Weights of a small GPT-style language model, trained from scratch on English Wikipedia: learned positions, a variant of Muon for these matrices.
MLP neurons of a small language model. Each row is named by its layer, matrix (up: input weights) and neuron, and shows model dimensions 0-95. Each number is 50 + 12 x the weight over its row's rms, rounded and kept within 0 to 99.
After each neuron's rows, "fires on" lists the tokens most often at its 100 highest values on Wikipedia text that the model never trained on.

L8.up312:50 56 38 41 55 41 56 56 55 47 44 68 47 39 55 28 55 57 39 81 49 36 77 60 48 52 40 29 51 59 43 59 55 61 55 53 40 42 50 58 49 36 63 67 27 20 42 55 76 47 86 64 37 47 39 52 80 46 65 42 48 46 52 53 55 61 39 48 55 67 67 26 26 40 51 32 26 58 33 64 42 55 57 55 71 64 39 62 43 68 59 38 64 53 75 30
fires on: "ut", " gr", " $", " trans", "v"

L2.up407:65 69 65 63 54 49 44 46 43 45 36 68 36 68 66 64 52 50 44 37 44 68 37 35 36 54 58 66 46 43 57 33 43 66 24 44 51 62 22 49 70 63 60 63 51 36 69 40 53 53 47 47 55 32 46 47 50 60 53 52 54 71 33 27 77 60 51 60 66 40 49 21 41 57 47 55 39 47 67 38 31 37 65 66 55 41 47 47 61 40 51 42 49 62 59 42
fires on: ".", "ly", "|", "s", " "

L5.up51:53 36 68 55 52 61 63 47 60 40 33 49 54 44 29 47 72 70 75 57 35 53 62 65 59 52 43 33 40 60 50 50 53 43 40 54 33 26 49 66 67 40 30 37 45 53 69 32 46 57 57 52 43 82 56 41 57 57 52 51 54 59 32 40 68 51 68 49 32 83 57 56 44 57 46 40 43 28 28 52 47 30 45 51 42 60 28 66 64 31 55 70 54 48 54 51
fires on: " l", " well", " pass", "or"

L8.up754:39 28 45 31 47 82 41 57 27 40 39 41 55 51 36 56 41 64 52 51 71 50 62 67 28 44 43 57 55 52 41 57 61 49 37 61 59 95 58 49 56 59 48 42 73 44 33 60 42 64 62 61 47 61 55 40 32 44 69 65 45 44 57 46 48 60 69 37 72 45 48 53 59 38 34 57 48 58 58 53 66 57 59 35 28 71 46 50 48 49 38 43 43 31 72 56
fires on: "en", "ient", " pre", " rec", "re", "ter"

L11.up751:28 57 50 37 59 55 49 51 52 61 50 54 42 41 61 28 49 48 57 61 55 45 40 52 29 63 58 56 58 40 47 61 55 66 38 29 75 38 47 51 45 43 47 63 46 33 37 70 58 33 42 45 40 25 48 39 55 35 40 50 48 29 54 48 54 32 53 54 45 51 55 75 39 47 49 34 58 67 45 38 65 53 56 47 55 52 77 74 72 59 64 54 35 60 45 24
fires on: " to", " is", "ne", " by"

L10.up487:55 33 54 55 47 59 44 51 13 34 39 48 54 49 53 40 55 43 37 55 41 42 53 66 43 48 43 60 48 73 68 81 46 27 48 45 69 57 51 31 62 38 27 43 60 48 45 53 60 38 34 48 64 60 43 56 44 62 50 39 57 58 42 39 67 51 34 50 47 74 49 47 60 63 54 48 55 40 52 33 46 56 60 60 38 37 52 64 67 66 34 60 41 40 61 32
fires on: ",", ";", " to", ".", " the", "born"

L5.up454:68 68 53 37 38 24 55 52 35 30 35 61 42 54 51 61 49 34 53 23 57 58 61 36 32 25 51 55 30 47 42 47 41 58 29 66 40 40 58 45 46 65 49 56 35 65 62 38 54 43 44 48 59 62 47 29 60 54 38 51 42 55 56 42 71 53 56 47 53 52 49 55 51 63 51 58 51 48 60 53 38 31 35 51 54 62 39 39 62 29 70 53 53 52 53 62
fires on: " |", "s", "ol", "e", "is", " m"

L8.up429:75 42 56 60 64 45 42 36 43 44 44 34 27 67 65 58 70 46 28 50 47 59 51 59 59 48 55 51 55 53 47 76 54 59 64 44 36 46 45 54 61 45 49 50 51 51 22 46 68 71 56 58 41 53 55 55 47 43 46 57 51 55 63 56 44 62 61 44 29 47 48 41 51 54 44 55 54 56 39 44 53 59 56 37 54 63 61 51 47 37 49 28 70 84 43 15
fires on: " pro", "oy", " other", "eng", "ory", "ig"

L6.up297:53 27 37 67 34 58 54 60 35 39 42 41 56 57 51 36 58 41 47 65 49 54 75 59 34 55 62 60 48 59 56 36 43 54 35 65 48 64 51 45 43 66 55 32 43 30 51 55 57 69 51 57 31 52 42 54 39 61 47 41 46 50 46 47 53 39 61 47 58 66 45 66 68 41 24 31 40 58 61 67 47 49 42 28 53 35 33 71 68 49 39 47 58 39 45 55
fires on: " |", "ient", "en"

L6.up183:57 42 51 64 49 62 54 48 35 30 22 48 57 59 48 59 67 58 53 64 47 44 70 64 33 45 58 75 58 70 47 40 24 46 47 78 46 45 38 41 48 59 52 45 38 36 59 64 41 59 45 64 42 46 45 55 34 34 62 49 38 63 61 54 36 26 42 69 72 47 48 61 59 39 37 45 48 56 48 74 53 47 52 60 52 48 41 55 61 44 44 25 35 53 46 52
fires on: " |"

L8.up482:44 56 40 71 42 63 51 63 62 40 43 46 62 62 65 46 55 39 72 35 58 54 56 33 66 38 49 65 44 56 63 64 66 45 37 57 76 46 60 66 44 56 59 51 21 42 70 53 58 56 47 37 48 46 71 24 53 36 57 37 60 34 69 75 37 37 42 65 60 50 35 46 59 42 58 64 63 44 47 54 51 42 45 37 56 45 34 40 43 50 46 74 55 59 48 45
fires on: " v", " int", " an", " and", "x", " ex"

L2.up766:36 34 40 46 43 47 50 41 52 19 53 31 44 41 63 51 50 55 57 37 59 53 45 73 42 48 42 38 70 53 52 45 45 64 57 51 52 52 62 48 40 36 62 45 34 36 54 42 34 55 56 30 74 55 47 73 36 46 55 60 61 40 23 44 56 75 57 63 48 53 44 61 42 23 41 53 26 58 60 66 45 43 30 41 59 50 44 57 48 55 56 44 31 70 48 42
fires on: " b", "'", " c", " la", " comm"

L10.up689:41 52 56 65 49 56 36 53 45 36 31 50 40 44 60 37 33 81 41 64 55 40 60 57 46 59 56 41 33 62 54 53 67 44 34 64 52 64 44 64 66 71 69 54 35 35 69 47 53 61 40 45 39 42 47 33 62 61 48 35 33 40 44 69 64 46 42 51 61 67 47 23 50 38 47 56 65 63 46 75 43 57 51 41 69 67 22 40 30 30 51 60 51 42 57 49
fires on: " an", "ian", "ish", "k", " and", "as"

L6.up630:65 51 52 55 47 33 49 44 49 63 45 26 61 56 50 36 58 52 52 67 44 41 51 35 62 34 30 55 51 28 63 30 47 30 71 46 61 30 44 45 63 50 58 34 44 42 43 73 28 34 46 33 44 43 68 53 43 49 63 41 56 65 35 74 69 52 66 54 42 51 53 71 41 62 49 34 66 68 56 50 46 51 46 40 55 33 76 43 48 65 67 38 59 48 65 32
fires on: " In", " in", " of", "c", "In", ":"

L11.up479:34 47 39 68 51 47 63 52 52 52 42 62 34 50 56 45 30 71 35 44 48 61 67 58 47 65 57 60 45 65 42 64 31 52 49 57 63 44 16 55 61 43 65 57 26 22 73 55 40 46 54 50 41 58 32 40 37 52 69 64 39 58 56 41 73 47 71 35 68 77 41 45 45 39 67 57 50 51 38 64 52 72 49 46 57 63 51 55 36 45 43 40 57 61 70 51
fires on: ".", " the", " $", "pl", "v", "$"

L6.up500:53 63 56 50 39 50 46 60 54 49 28 60 54 65 63 60 32 35 71 62 62 30 45 36 40 52 59 46 55 39 51 48 48 67 32 48 43 45 57 42 63 64 57 47 45 45 66 49 35 32 72 48 51 52 32 21 43 50 32 44 47 54 35 43 64 50 52 80 41 39 55 47 53 58 64 57 27 47 60 43 50 63 36 46 63 41 34 64 54 42 53 46 63 49 48 37
fires on: ",", " m", ".", " |", " ", " c"

L11.up573:55 48 39 47 42 43 56 50 50 65 49 47 32 47 49 62 62 41 49 14 56 47 42 60 52 47 46 52 47 39 59 46 51 50 77 47 67 31 21 48 39 51 52 42 48 33 71 53 67 32 42 08 48 45 60 71 43 59 70 55 53 60 64 54 41 69 50 44 40 53 61 49 40 48 46 49 39 50 54 65 37 43 34 52 53 49 55 73 54 55 80 52 77 45 44 32
fires on: " con", " in", " Con", " In", " acc", " cont"

L2.up623:53 61 48 32 20 48 55 18 60 51 61 45 41 58 65 39 59 52 64 35 53 37 62 64 59 69 53 58 59 59 42 49 52 50 47 63 43 36 54 47 58 51 47 53 47 43 26 58 39 46 48 62 38 54 62 68 61 66 33 73 55 54 40 53 52 48 46 40 40 70 82 64 49 68 65 55 50 45 55 67 45 31 52 61 40 44 53 52 52 25 47 67 50 50 65 47
fires on: ",", "ig", " (", ".S", "."

L8.up684:47 45 45 52 40 30 61 60 23 68 42 46 43 58 35 48 49 60 40 70 61 64 39 69 57 40 22 36 23 54 61 54 53 48 51 32 51 54 63 30 62 53 53 55 42 35 40 61 25 64 57 48 48 57 67 69 48 64 75 48 31 60 70 35 22 52 49 53 49 48 33 34 57 55 62 61 49 47 63 44 35 62 46 38 63 39 52 72 69 53 57 59 56 31 62 55
fires on: " ", "l", " career", " |", " res", " ass"

L6.up429:34 50 37 47 40 59 34 29 43 43 38 50 52 60 48 39 47 57 34 42 52 50 40 50 47 69 60 46 50 29 51 57 58 41 55 58 45 58 40 43 44 55 53 48 59 58 28 59 47 48 32 85 22 71 53 62 77 39 39 75 49 55 49 53 37 50 31 36 64 51 72 40 61 65 34 77 39 57 76 67 68 50 45 40 41 58 57 57 70 49 60 57 62 43 40 54
fires on: ",", ".", "es"

L10.up91:28 50 35 54 42 45 35 48 38 45 53 39 49 51 46 50 63 60 51 41 46 67 51 65 54 26 24 49 53 41 65 47 32 51 53 45 67 49 50 46 54 51 49 36 41 38 29 68 53 35 53 36 51 60 67 47 50 47 52 35 69 38 45 66 31 70 49 46 49 57 60 68 34 52 51 53 49 46 56 59 59 46 55 28 57 60 43 41 55 82 69 35 60 68 43 59
fires on: " re", " pre", " in", " In", " are"

L8.up150:30 57 40 52 49 50 65 59 42 49 31 52 63 50 59 53 23 44 51 37 74 58 52 39 51 39 52 37 66 39 49 42 66 47 43 56 71 60 55 56 54 38 47 53 36 41 65 40 38 53 38 49 67 43 36 37 44 35 59 52 40 50 47 53 68 55 57 47 50 55 51 70 45 60 49 70 24 59 46 43 40 60 40 45 40 37 43 59 56 42 63 60 42 53 68 36
fires on: ".", "l", "g", " |"

L7.up92:51 38 51 58 45 41 54 30 50 45 36 50 64 57 53 52 37 63 55 42 57 59 36 52 50 61 45 56 54 78 54 61 62 44 50 63 47 44 63 38 57 41 37 26 18 25 40 57 87 45 69 62 42 73 62 48 79 37 58 64 33 54 45 67 44 63 47 48 24 77 41 49 51 45 51 49 50 45 36 42 45 54 31 37 62 49 32 31 22 29 53 36 62 50 51 66
fires on: " and", " to", "r", " ed", ",", "t"

L11.up27:48 52 42 43 56 80 56 61 38 49 40 30 67 55 69 51 21 64 47 53 44 49 34 69 30 42 37 31 61 57 64 34 50 61 54 35 49 50 63 46 57 71 51 49 62 36 47 86 56 57 34 43 52 40 50 63 44 49 35 67 29 71 42 40 53 62 43 51 51 43 44 57 49 50 53 65 47 32 37 56 48 27 41 60 36 49 36 45 39 54 61 46 54 46 34 43
fires on: ",", ";", " and", " s"

L7.up687:65 52 47 55 30 51 48 51 41 33 33 56 93 38 49 64 54 58 36 67 33 35 69 67 47 39 51 62 57 51 52 57 36 56 47 50 53 56 34 44 32 68 68 32 51 58 50 67 32 46 35 63 59 48 62 56 47 50 50 14 41 56 60 66 36 41 50 45 74 68 51 43 29 38 40 50 39 50 54 70 51 42 54 44 45 61 54 58 60 48 39 30 56 66 56 54
fires on: " |"

L6.up235:51 74 34 48 48 61 51 56 48 46 34 37 36 59 46 43 54 49 62 65 44 41 47 54 39 48 33 61 44 37 59 68 21 75 23 52 66 36 58 56 52 43 67 65 55 32 25 54 55 60 19 50 35 37 16 53 56 50 30 60 54 43 19 50 44 45 34 42 47 48 46 69 70 56 48 57 38 60 33 54 43 49 56 56 33 41 63 46 59 58 57 57 54 45 42 60
fires on: " to", "en", "ar", " at", " by"

L8.up192:41 67 50 46 37 39 42 65 33 52 38 48 60 45 62 48 46 60 24 48 50 43 26 53 56 66 48 60 52 71 56 57 56 36 39 54 56 36 53 55 59 62 34 58 47 71 68 73 71 53 28 66 46 59 50 51 46 70 43 67 42 49 37 68 59 52 59 50 58 59 34 57 54 63 65 75 37 38 46 47 53 44 27 52 34 50 49 79 44 63 36 39 61 31 44 33
fires on: ","

L9.up429:46 36 52 57 40 50 45 73 50 40 42 66 54 49 50 71 53 65 41 49 77 22 28 59 42 38 55 73 51 58 55 51 39 52 44 55 43 50 64 37 53 50 55 54 50 42 67 49 39 69 39 55 28 49 65 52 48 37 69 45 54 29 56 54 61 50 47 44 51 76 57 56 45 49 41 51 38 43 44 47 48 27 38 63 68 59 54 48 57 62 50 50 36 63 66 48
fires on: ".", "if", " F", "ut", " the", "ver"